{
  "head_dim": 32,
  "rope_theta": 23200.0,
  "qk_norm": false,
  "attn_scale": 0.177,
  "bias": "all",
  "learning_rate": 0.0125,
  "warmup_steps": 200,
  "decay_shape": "square",
  "doc_mask": true
}
MLP neurons of a small language model. Each row is named by its layer, matrix (down: output weights) and neuron, and shows model dimensions 128-255. Each number is 500 + 40 x the weight over its row's rms, rounded and kept within 0 to 999. Numbers have three digits each.
A block is one neuron, or neurons of one layer that tend to fire together. After each block is what it responds to, as a language model described it from the Wikipedia text at the highest values.

L6.down178:519561501540477570486524527501476484491442532531513574489507446464540424466475435489498465455524537432542451569473488482451475497510568511519528451505548482530450479457502506497462586513507566493545533537555523480452541472489534474474516414486513483504454441475515480469470502504476543529479397504506536551508521542429480500535552491504512450467555516482478504495492492526473495422542
L6.down232:480567498536475495390539483567481464524513516471514488444440484491574560512555511505441580582464525466551464518477458473501583511568426519506466436467404491561451488478511468514472516544502518497484487489482508509553479490475539526436538433482574558520531458511476473541508436459468482513453423522546569481470564530491439476455477469435477465502525466504522471524446506519456514438525
L6.down247:501529530468487530445481468432463478488499494553493473533521555544488473556565557516486508506575514506491468496517479520526510444477508515465533462470478479509550529486510551498469462469578502520496473532554554518503488498567460490515471522508486521473511440510495529536557524565483434517462370474469510545462565491500588561471484512493555454506480484533475505499528531480533477436485
L6.down364:487495494451542505435434459486529566596449493508511487504497560509513440438575565537502478579521457465465491512494452518510473521529530508509449527477460505451454427469534613440519491527510452551494600480530491495519484528481556489526549553562516525515493499463521524507487454513452413548472503520456506558485556461519551480449539542475468466512450485545393522526466473455446511437487
L6.down367:475497396461491549453493464482456545517443476539512548490453459517539477486407510417519536541529482485423512513524539525439537563501546566442527507497436525518504529504519485507542487480529495560501449519477510430495474424472531502502489515517458457519539560508531514539569521506522520489415433500476462512569464429511565566541533529461508534467511529544440508455486453543507509551508
L6.down477:522572494510498505586477534513509524582510522479456520462554454533441525465534467531475531519538441447490462582506463446467491431477517514452496546507513469507495496517521568575540467490467489513524440500507547555498525449458507426500482418532518476530493443464429481494487557420568479552504394496533539392451559542436466525504474474481488584478536522565504434466531462496603526448507
L6.down504:464531536503496462466466530501516571502425475450541487517489483435467522532571429527470534466435470500556492493494496467517465542501433559502584450450523586529420596583452522447556483491499443453457422590498508592496413606497463508486489429506533462437538520569463482511514550504500514486516528490498512485548485435477525464547527506499558458513430523449521494505534525490495467471552
L6.down563:507508504495524516445550486526422497515535494493562544502571453541439556562469508507507435558525455381475467628513524515504586514479442479452445464496439487586512506499441536474565426475460511574523557495456501498477478540457477570553445495534529485617440474488415452525514549562468508594529603578518494519471476514536494466491457433504533473543499517546456452543532529485440514503491
Responds to: Conjunctions and linking words between two parallel terms, such as and, or, to, by (social and economic, two or more, Fifth to Fourteenth), plus scattered mid-word fragments.

L8.down21:428466450476493507493487441494480437454473517536481471546470546503450498486482486520445501529470449415508409555546496413489519457533537517438441529499562573518518480502571424599534458459529481490437486456567320455468485487434508510528481518499536530378535595501476513439498549571438522539487509468523527511470529571481537493498360494466487505483461516499489458522484527462510527439496
L8.down49:506523470450508532575489459542458512534570446579537518552569487493513457494504462582522523522457515505441448442458452466561449479538497511410531563482545499497492533471509505513593482482521476443501508565496506556504459476475479497540437533463558494453516544478506388485496532490469516515483497514527448433496442508444501450547522555471435470493567583493466484527414518463498571549561
L8.down260:499445507529432504486489492532511489551546528469535540586546455440541403523527499401479536458509564494510538565481527482464516481549552484496546511475562525533472513540417481527515494497482499452583527438512546425536494494497568529542480503479497486547510449480520498412506484476470521526471565582534466505433497506569489455395489484427490487487497473474594494510518509453505486473465
L8.down382:539556493498501508465544476511528475431485519457514496500506523453509536572585570489491506454492498471498486471476471474537497524522510489542571446473477478478543469476485497480440456464502476511481481446494522510374498477471490537444514628509524486521501492434493499494532615528478521423518457487503552471486585555447517518506464499538507518498488448514542467525504512473493517476474
L8.down398:467488483524475562466474500513438509523501472498545512536532523484556525453506515468416472485408498470450500486441443460436470466556513503549516538518504519505608555399488515474506516455411442490569516549570452447532483478481528496507511490545503574485492456513565516526523524473491465527501533528484551575484493472535499521529451399498444500514464457528511502512509507501478596561489
L8.down551:472564523527473496499514483465534437551482586491522611473427501520463377461480486437506478476449502473473497485525518491472495565460468538509520583415496473546517522509491480552537498505472523517516559479525491501487438457514505494520523489471452483461492463509470490525468525510511472563450529527491536500534484515465507476491542466555540491535546467490542470477480465536442560493533
L8.down602:484474520480444507515537446489533482512494470512515496535567462499542463461508534482531509533511478510520482431564551486502519451517453460467410504504527516487473486427527512471458482480397546499557473619521517586500442527427479538492490482523492543505463498495511577464496464483521526502511496442454475455434464539500527504510408495418494543469476512530501496558517514453494505483566
L8.down666:530466520467452499460453557458532442481520549542450593520490459505594454478499431525551484527474481560452575470564575524476467426536480476532500459473442444492534554500430513472604448501480555438503517534529521476490525505449523490530539440474547530454552564539508483569497549537476521469473551495512431507471530475518472494503502471488497510517483534530512496486440423420578481497551
Responds to: Adverb endings and intensifiers that modify a following adjective or participle, such as extrem-ely, slight-ly, to-o, v-ery, and the most or highest.

L8.down106:487496469513509510514534530553569518469530521538543474532427538484602573502475406433535571569513499465430463472523491502498433507543463518572478490517518516530568525534538441465485551488469475515470505518617495479484471484491500479426516508560496491537536457468432447481551489486532492446496420455502470481495434506506476450509403465600476527505525557518553486472510522508518536492517
L8.down147:454527501491471572502579487528534563504488464522527497445479514538481549481485433500571499567467453415531519520489488494441507491453483487513443409578435551574516567536489504476518575527411525500525543507578411453476498501503510464406487444474546515403445469456485505449533441522475487556506468506505485464466480459515504592466566511458409489476533524490529498502512499553592508554509
L8.down163:503476558453549528441504468520493529481500482431458466483455523479535538518522493504488476496520512452488531512608526576439446534535484410483480490474532542451483453513588545530540537512497498443538529500619471474509439442459417487469504441502494519458554493589505475392520453509549457448480579518462562531527499518465516528514482557390484490512479557513491560522465470537536506493476
L8.down245:448523509554512565517572440493490539552444472503497557483494488486497451437574539438475497527504472468457491444451492505553460570471440480469534469514544500457446503435469517428473572503539455518507503423448602476518469440489552560551461467467574536529455443529458483504509546466481580549487493477555473497543450507547519530616487567456446424527545485543474512499487470455499585516476
L8.down413:457480475395482429490502515511507527541573481564539477498446526512538509488480522457497495485574548480464460454467544542407524508514435487534518449467550570567529535461445468518462496437543528410499531526519467459586531529450545460513486493494465498567505507471552484489513506548525529441480498482455476564457505511468468571477516517455513445574594522495576534525569442521424478536537
L8.down431:457515484449517622493519519552538483488458488497487536551505562540536494529490455437498485484505489490479485465552445505489520502548510546512521446501523500614542515480468549553490507533444472508499540548523448450510425528443510542487478457500500468481460426402532472467492466453484470490535342553428460492471482495490519541513479485551485547539511569506453419480485476589476465494555
L8.down593:514484541505508463487468544548523445416457471436550476472485451479502499554497576518460523516452531435492510505542468541561547550514451447488446428469491586471528467507496463469518514534466543533502481458546507542493582503516500469560471471454499570445525485566454486500512461506466524599495466567472548571531459541493464512536531496530503474512518601572464461409465476449523549500505
L8.down748:500543530518585596486499524611445491494428533453489437503519516518531523547536506444531469464449557489481442436506465581545518556460504518478478530631531473487518468537489421466430521469500454447453495513595505441494486475451539607472565511510540485451562472491491489534501464527459473573504383421469526485524543554555525511486501529495463481487440560471435494467496444499513495498501
Responds to: Conjunctions and commas joining two coordinated adjectives or adverbs before a noun, as in shy and quiet, new, different, mixed or average.

L8.down53:466560558492509480523440498417497541539541523639497489486525492520537501513493551532468478526491448511455494486427492537575539573539475591478491534511618499488502452569498505494484537530462452507450534523568485462395426463526481460520497518489496490502529435484585461514551459522477494528488472513474509496509444457449564499540490449452501475470518492438497507522472496491555471523493
L8.down162:516472480542416517500467480488503484459531478547507491483520568482496496515551488526484483480503442520539470545493485481505476553552542521484439547561465395516457501470467411490493530467523545522455476456522521488459427473450518528485398538504438521497527499569532516422504492538501465500539445470481515508539503525463518485573509545537443515463559553434503537529504446509594467558506
L8.down273:518526554560446472519474465532440536475534482487497367498432526504588460435454553470518495449537504502512542468576471422444447498534505431528472514515490498480553496444462547574536452516444466476513476540474535485547454549511515467497533489517541547450468517490500488504497522519449417500446533557498486582509502465504542478548552514525504488538509523527527555458503503503489409399463
L8.down394:469454498529526510495481536469496450480465483557564437538476446524467541527492476515517492457523472520449509450487542500454477489531513538488538575455498503543524528507552419507478474449381481527516509470482513561471442526544524481441486534518477519503481522506436421499462505478502507507445545512539542449493472556465495473447483473511507490529484562482442502485541492547460467517563
L8.down442:522428578535548470521535454530468540539517423527503467521499511486459451467502507539578513502501426514545523449446484453562483426518452422406460515517511509427461457524503528459564531503440445456445603477536556517483523516548556542547557483522469451504511495551473503466464484496501501563448623502543538502454466574439469476511533508521497484504428533517467520504462458469501467437473
L8.down445:466516540564537455503548488516477491465462485495547489513532526520502473450452480483453518538501447434514448487513539474480495453582486559404554491465479579473509412500505515470443551480488438477484498578484489480449434483458552509489477488547516502535521544536514505504471475451488528469503532548478496526513432605557491508554517536528395564501550542488512574500571485557492454469528
L8.down460:458491516432545501510484583483409481443502475544513461548551598466532477485463481448458485486494503468534498469470499497518567533474509495513525534506490602459524496509451537430490517494487500438544513535575511453503464525552474491502535537505534582462442496516510527540544538450505459455462525501502516472556601507495485445485519556454438536506494481481469494470506446514446469563482
L8.down491:469477470487491535469481568533452459464450543512502594519466503491487504566522506461451439495501448492414540487453506511514563466507498506457510490555472524526529555496502538513555550481514575513535556524514577485500565552511378490513447455507543521500495524513454476444493463500470499538458480547540505493484532591510504527588530510471495527525494496490495561556608514535462529480395
Responds to: Final word pieces that complete a person's surname split into several tokens, as in Byr-ne, Ed-wards, Mur-ray, often in cast lists and sports tables.

L8.down10:474490493497484465456421422497508528490479501499470555504460542514491498524455475501464494481527491489512505448459498477525540509547480494471472547475491439489521548541513454540467611574454522463564499487485512456502479437444511493538484523435515461481490481528533550512531493489504474522370475488512535484618511460526540493502500559509476576505491459502559524506540548534445533371511
L8.down102:539514505510523460489407474515433516465463494528520448498498483456436507417538515439497500581498534475463426466478526511501589517490428462489538485511494455475442490516540513444480492544523467487510497490530514462455497498559551526563498513450521509555514529510515572506509471481537498536476601502432487495487530533515474454549495540512570469541485499524460496498485424479493500501474
L8.down150:524500380436576494503481511536505482596536524418473498506560531446513476475480454476524502510477501493480464445538540505490592489505524498483492498478462619508515454495470521481529534476493551531436547485489506485506502539500512544534462490464512447455481507474486416469476508462488487509498455595519451468513542475475509464474493551441529497510485485416492525426515531616459520502505
L8.down261:508442560531487458500526489556490502519488560554541510486399490576541535504557569495468547490541442443533470519492560491441485530499489515526435512477457486524469422535539455561547565551493463484539505458529494529476523476522566522525490498504455494539566475532502502507462563550488454571482520521463504512542442551499469529546523470572534465493462459434532480495527409519534490502506
L8.down314:564491480452465483490454495505433511482556490523445543541518463523513482507554458505567564574565528569516546501416463536504491475494442539491494412557491481442477431502515555462493405493445536509486603486538483530526565464516471461526489403501494491477458476429444514501479553508449517485456476472463470442451532462613508547500481405540501504511489470554465477503505488495517553490461
L8.down318:539469528454525491525483476465543429564590492477463531447515482469519432422502470508522552536546493518469523447550519494479482481518490442536491522488493507479501438561450499516568494507522477505625544502487433513568494502459498427411465555466540476439464462503492594519546450544503473473437545443474428500491528454476485563514465590465483533539472533505492491432517488510530524490534
L8.down438:487547585541468496526437468575518496528507478408434442454489486422507472447522443554466506497487547468492514525505549511541550450537507468454497497541491542510495417441504441537574463513539486498474528454471534535481441508517488492513492503531482508490476507518496481462503452501500489493485526455502515575498450525485491485519521503478421436455418502541513479477457494520520541471536
L8.down533:454482495489525434528544505490450491502444470449517495520446534494482526507421509523496458521502492444496476411468498485504582512539476486470393537453489490556439430507497487502531424487478480580544535511518497460473493430614527462548529499530485541473516526557415507471540419430527525491502630480511533524543473543516552517526529511509458457509458461517517490546455577541530485460504
Responds to: Commas after a completed main clause, before continuations like and, but, which, damaging; also abbreviation periods (Rs., Inn.) and numbers after dashes.

L10.down595:470523515482484508525480536519529547502543494536516487514493588469520459474546566472537519460523549494526502506572501525539464493561491489481504494601553533487543511498498553524488465508452428513504546522582511520494415498533491523466483486501478524475505520519465496435509481538510438515476498497564535640569489572477458517516458549487480456550500445468468475474486494504583466436437
Responds to: Final subword pieces that complete personal names, mostly surnames, in lists, tables, cast lists and taxonomic authorities, such as Pric-e, Cord-ius, Serra-ult.

L10.down21:436528490480496473566579491453550631495520548492498510553554404450531430440457489522469475438506484467483457496514552475523470548466491527425473492496492491501507442489452534463497516500489540568446574409567486502497557501505507428469506520517477462567518490530486489504564477542462520527461480453560410494491454502460477426513529517558502487571547525478502501447564455520497440461528
Responds to: Word-start pieces, mostly b, B, p, P, R, split off as a single letter before the rest of the word, as in B-ranches, -p-it, -b-uilding, skyl-ob-by.

L10.down486:491484498435516500543508518466537475433532577487434552505517524503469451501516534485491544464507494451478483521476518505486486477498472512528489414549603405455508536508545471490491469548544590462481542511465511511479520511436474513488482510604477476476509474507525458581450464511538507475450459476507531565546582512465497510549540552490413505388482512472540430476480501487515512461524
Responds to: Mostly the infinitive "to" right before a bare verb, as in "in order to", "tried to", "was able to", plus "could"/"would" and -ly adverbs before verbs.

L10.down522:506447469490557455520495483446580479436532469482546524481522472450551447549511522396467568529506520465526458451540492463525509527468545540473455437466423573580445498515531470547533481534515529476497536445497532413513486454510521493446436499473497535463478552441494407506604490527529499517441484520601472457459457492468494494511505523486504498521510526515472517461593603522474525476516
Responds to: Commas, including ones fused with a closing quote, ending a clause or list item mid-sentence, e.g. "Shinoa, Yu", "insurance, underwriting", "decreased, with".

L8.down56:411557544550494484499534499533485560494473432507488454511455506551480438512490500501487536524472518545438510553402488421514507449520532434499465530491476511497404453494508573487564529508527526519519532550514480579401574507474524537492634452530505466509489520472484524547528502476506441557462529487536504537479515531452502536506440542547490431509539518586446585553450488502483517501485
L8.down193:430548479459509444550456549491421492488435484493516498532416478472529571494440499463447505537532504526480580560480508541480476467478531499538549429492517466488478503481430422524453534446591474452438455572470467480561531452519505532456465514466559490539506498532456486524512471469456462411443467516543442503522603471549493493517482588435525476426573547501501501508437469603434500450517
L8.down246:512556544525519512473514445546539396470535577530523524384481515461513532485462471502541480484475454528435504538423443482448502456436463448462461545480503419468495496548474516451503504476522564500550506498519528514460518454448496527507521491456430491558442486435439539502493519479503517563491389551467543519462472493503559613501534496521542439510505469470497479531556493475516411526543
L8.down304:418510510590400393501454471511488518557486479543491456492505468463487460441495462535554443484504466588498490516485501546470531460438480499431579499455538464365503455459519531471572593501469458515527517472501558479479454529498503512486520484494511525540532412542540471483560468466429462495420437508517453511489541529532489534520495548438476474486538470514498522482545483505455502482496
L8.down324:537505446503502487542517454526507475549447506523469493490493502506492547475448543513518526540511500495498545577458458447444530405543508547529453499548518557497468478503511547398481467565456557521537463582499513442472553445536452469519507494437470443466526553465520534516552474536395492459500477552412547439474458475518457503539556495484472449543496469499563494480473523528549422486502
L8.down349:510559522527477489546452498585461521473494478525531492436524531510437526458569518482533557585526456513430482503572592547525525464520377534461531470499512579537412534528464501474512585516505546501492470531492485485480535463508415516534508575466526528489554577474550481527406541536539413532548453435518547431530593457497540483432486543547581506447510483447443542467475494509478501448516
L8.down360:484539631571544480529433545492464568488424582499494504577459437565506483520524470495416484542473490515458498494429517517485521518581568473496394430444459448488530452528477527529497504496475520494499484457500460499546510458433470508528509514425476536425455493409494476547522552504453554523529472510560531510522492462461536488531513447459483473497507527523411503407549496498480499477534
L8.down653:492480505509480501536488534493520549569528463540480489519522561494511518528481477522463496465566469464503539490544533525487556551560445468516429471527556576509492504496530483485514503445549554447550548520518503443450465520460519464513540449515513513502513456505472468428495498489492524536486461522519436473414472490529459525536392518563477499540474539510483577490477509454529482534512
Responds to: Fires on a lone "b"/"B" token starting a word split into pieces, often a compound's second part: un-b-alanced, Wheel-b-ase, guide-b-ook, b-orrowers.

L6.down133:519488570619446499475583462449444478505464501553473518510478526492435492492563479524548539484523523520500436502573507487539533444558543528502476428479523471483465526485475495431501483551504424451511546531490546470486486557495476483550442498515437456539521460454422435486527479510521513439449526448519537559506456539475585497470424471513425513511507493458498592447520515507502508569541
L6.down143:499458558600547525488507441554458477488523539506487577460551584539421466548490540502504504473464444479504557515608589464472544437483466520538537467529548442564536442488531424488536452493476515579477477497476488553499550493580497464521531522514511526492481527485492509515467507424525545474503505508497546480559455460451468568538538415532543549537448446501427428510497483507525490485444
L6.down257:546463564506466510480482482514523545522524517455552499442571500502563501474484528474553445466519537521509472476525561485455576470509476514542455497451454502568538486543445460526572459449402476506439492479596539464549525474451443512534546437531475503469360472528473571509544447509477527468488523477501486494482470482486546500445521459504526539525507508539469457490490480464503520517467
L6.down293:532559527423427490515489456485528471454491487546505499542482540404539454488539464479524458513458509509453533515542554494473512434541504537486491490438602496491451468484525563482492529437518480489464466491431489561459499484424528563531518494488516480505472505552504469540472485535466481462479489511508530518463527515482525499485486527548544455553506550528431477505483456507545494485471
L6.down392:450513480479490535499573465517460542527478507484575486532492519558518519533480467563574522553528533437537492532558519525606476469539599508436463491532504499610434526542466497477536562499498488534480424481536473471526545545529463419529458536558514560572552453494500512503537474474574513470511394500515552449496512460499442511434462501488515451444516460564537443503467469556493471523442
L6.down400:570514502441556600466504459489525514513528535498479452502543554527515534503533467465429520494548483483553571533483504504461503541464418472512478455542522572471486538539545545456460453528451443374488504499541459474517577432478533571475493488401534504514519473434462449502555476472482506528459491488484489546485468525546549479433433491572490550527528499546532502531492425460501503550492
L6.down516:519475457596442471525450469530531501456503480450546586492511534544478516464493568459558502555527505451456537571463563469553428494448481498566407439530548490557488543558551563524507486469471536528430572580529489520485469581557481556537542481524479526491541492495450491491477480512505526500500435495464502544522518502468561511490550491498485478443480483486443503566532525534564532472508
L6.down735:494463505520510506541472529432570467558501491523453446476491450466519499454442513469497496490562506481584549505570523463519526511515499421466480546429513517455441480534502492457441518517455502459553409470485466493475489445536585539580472560440534523544472482419515491548637555465512514522516569447463560499407501512570549499532481530480521488505475437453567472544485539498540476581553
Responds to: Adverb-forming suffixes (-ly, -ely, -ally) completing modifiers like extremely, widely, commonly, plus linking words and, or, often between phrases.

L6.down83:565536440491446565505478474487500504571446540494507495531452495517468466539459509568520513404508473456535464477538440522484464466492531474529495526576449492511446498528482488471617525454521461490490457521563510484493452556481501446571529510482523492490543460518544511531515446472527520497428491471535487374505506490552521531431516463485535521460420518498552466544457484518483503481476
L6.down122:504497488531514485400500543497549475439441493498511552577477550459557497553526519505454542534521509539473479531482516417529517488497462493554479546491493517555593511512396505527495551449424538515476507530483528495567425477485514506478529550533491525529495423528465487454527556538460560428506412432491515505481471424486503477474524474495522485489616481429504483502498483509561533493527
L6.down230:498536514510543554585524521478509496535546539482482554499540561395469549567563475549429520524538529476549568516522532564419518508563510493435501484550516434543471417508486456492538497470464528511530464517472552420505493477423489481429494465548451515492519560518478545410542453484523515545434525445443463493499634517515457480468516504531496485549492564535475525577484471492494479442537
L6.down319:505493526519549528495520496494527490458458458501503439455473445526538520481507548572451492520466541427453444501496567511562546506518471533550532576509495557461532537488505491452468472509480504529478464483573424438543515535500523496475547562506463468548424419484479547485541502500413515486533551482544538506631491452503580590463430505576469453472452519499466536457565459508498496448525
L6.down383:511494546530475532534452481466470533535506477479485482449546536467590460476501513479454449537520580499554507493522554474512483519551492459430481453519470527529532464478455542498533564434493470526515540499480430500582475466567491490441500506471532578453493532507546523558596432502459507489504514505500492520546457512462523474555489540437535485496469466510459526495474479495538476521481
L6.down523:426486500467511477530502530494501501539507465540468506549426437534450457533493534530484483532516482536501494544528460557480526466468574586517495506572498532495489479499419535485437441538617524564468427448461442495474495442567473544464504491533514422574412562509450444487490495465454494508463543443498440493507502480542551413486479483520439483531503506519414544461544510507521483570492
L6.down580:495491521489420544538499489445547559502480457449433460574459509464501488451464554445532520507584519532508573498520553432532504510457483505535542539503488539430511447464482533522496440525516521459605489501515449502511488471495498461582515542445464552428537508477442480513563429537524487433530467561546510537536520501541471441469493555486496516488522477527498519480472501502524465484517
L6.down641:529462430479436514536495527502503460503557493492509543467492476498454495525477433510528521491602511447512460573436473538539538553490433451548454524530490571527457458498454495497573482507547509547507497548507432517436498443560512512560545514483470428411488465508475526468471507488465472521519462466465481495471543481506443551566511525472542461535445471513457502486495551502534589538427
Responds to: Commas closing a sentence-opening adverbial phrase, often a date, time span or "According to…", just before the subject, as in "From 1968 to 1970, Tetzlaff" or "As mayor, Finlay".

L10.down374:459483502528533516628504482530498461544517514479446511442518463454512538517514447469481448536497516564497478543535541508494524411523485485518466459547479526495525499533455500502506494481441490444513551520563497500524506516506526517542452498467458546506574535477494529532486445415459483530563479517581483510518516498511496496499499482453444542518456531542488481436536425566530489470508
Responds to: First or middle sub-word pieces of words split into several tokens, often verbs after to/of/in, such as ret(ake), def(end), repl(ace), Vietn(ames)e.

L6.down16:472427551499520535561540469480506583481578539545513475496484551464477498534515513513525540522491444568555458520506533545461485499526495508451426540509468402431479481485503557474510477520477458502470497535515473462450466479521480522580490478560485580471530490452467466466413454445541410522479612522509575607453463523462487527504473562569491508551487470519427488558539509504537502456496
L6.down129:462457528439458530484531535505520424502485527527522476463507460422539406527520474486559576538458544519519501509543497451501478564509510453509433388549505511510555551524559514460489480492585462465470557423529557461507491586370492506513442535474489532516476529442481533496484487476510441525524441529488485538439478517475493443477484547484512487465483469444483585508462467518519511479479
L6.down403:435563475585464537487490523475439481420571498478518486437507513480492523426492512477485502457516565556473534548533508529497564499469523495470498509517448543517526498501488496549540486536448456452485478483596464491501446523510495456487525572545417451518516503516509503469479458519477471494460525504571409573539542468445466503511525458503485514451484460457487476484473615548516510531465
L6.down439:499506547480437455487472506566484488552448393527480467521413514512528451582474507479490513454519441544460502478505518538495465597483488523446556436473537562609496521488550517491602469487434517516514565499454501480486463538533527513484495523463512486498479472486418529455589452566460444618511497494474527509550537545565437492475477544446580505480479453552474468502529526474544543452477
L6.down455:517468539514401506526486501474468476566452578495521494567502571581442543478467512480476458550520522562538544474515419433510482556473493517541521560578421471526525477431506476463517563552394541450531424519540484448536447625500533374533470498486541566486475510501434431449472483490562461541478439520534545522584493518466507533526525520496504503569519462515482521475500456419496522489479
L6.down484:536478466547475481539524504526393438462447534585477541462450520486473481429466414452534504518481507493471514504574488456535533516499486551419530463502509452502505501521513492498436559484474477425433494527516537423442459488496485504555520479522500522501467507427492459518537465533543514474503448508404493467559489451532457542530521482542457529548462528496522539565556532509539495539471
L6.down655:454447601463479587484507497462490498502509528498519492526504478529549510486532456459480535488506428528499503471512563522497489426455498497436544532476437530439521453571467407506542484473495518432550400538558542537555464474503471593459482527480549554553486476489512446441522451542414533493523509501461430477566453523473472533484558495472513514499513480524470559483474437484480525434516
L6.down757:471564586574537516466543478558493547488448457474542448524493474537520465547555546505529466474491513450470513490487534456514483520574472471535496485473525569530512447474534523478567468514435419567521502494483505534488442467471566468525500475513522586499519536442431528521480529533443529535497462522529537536467476480479472530538464456424472501549506524524485501532534446528566498470555
Responds to: Final word pieces that complete a split surname in running text or tables, such as Jenk-ins, Stev-ens, Nim-itz, usually followed by a comma, pipe or parenthesis.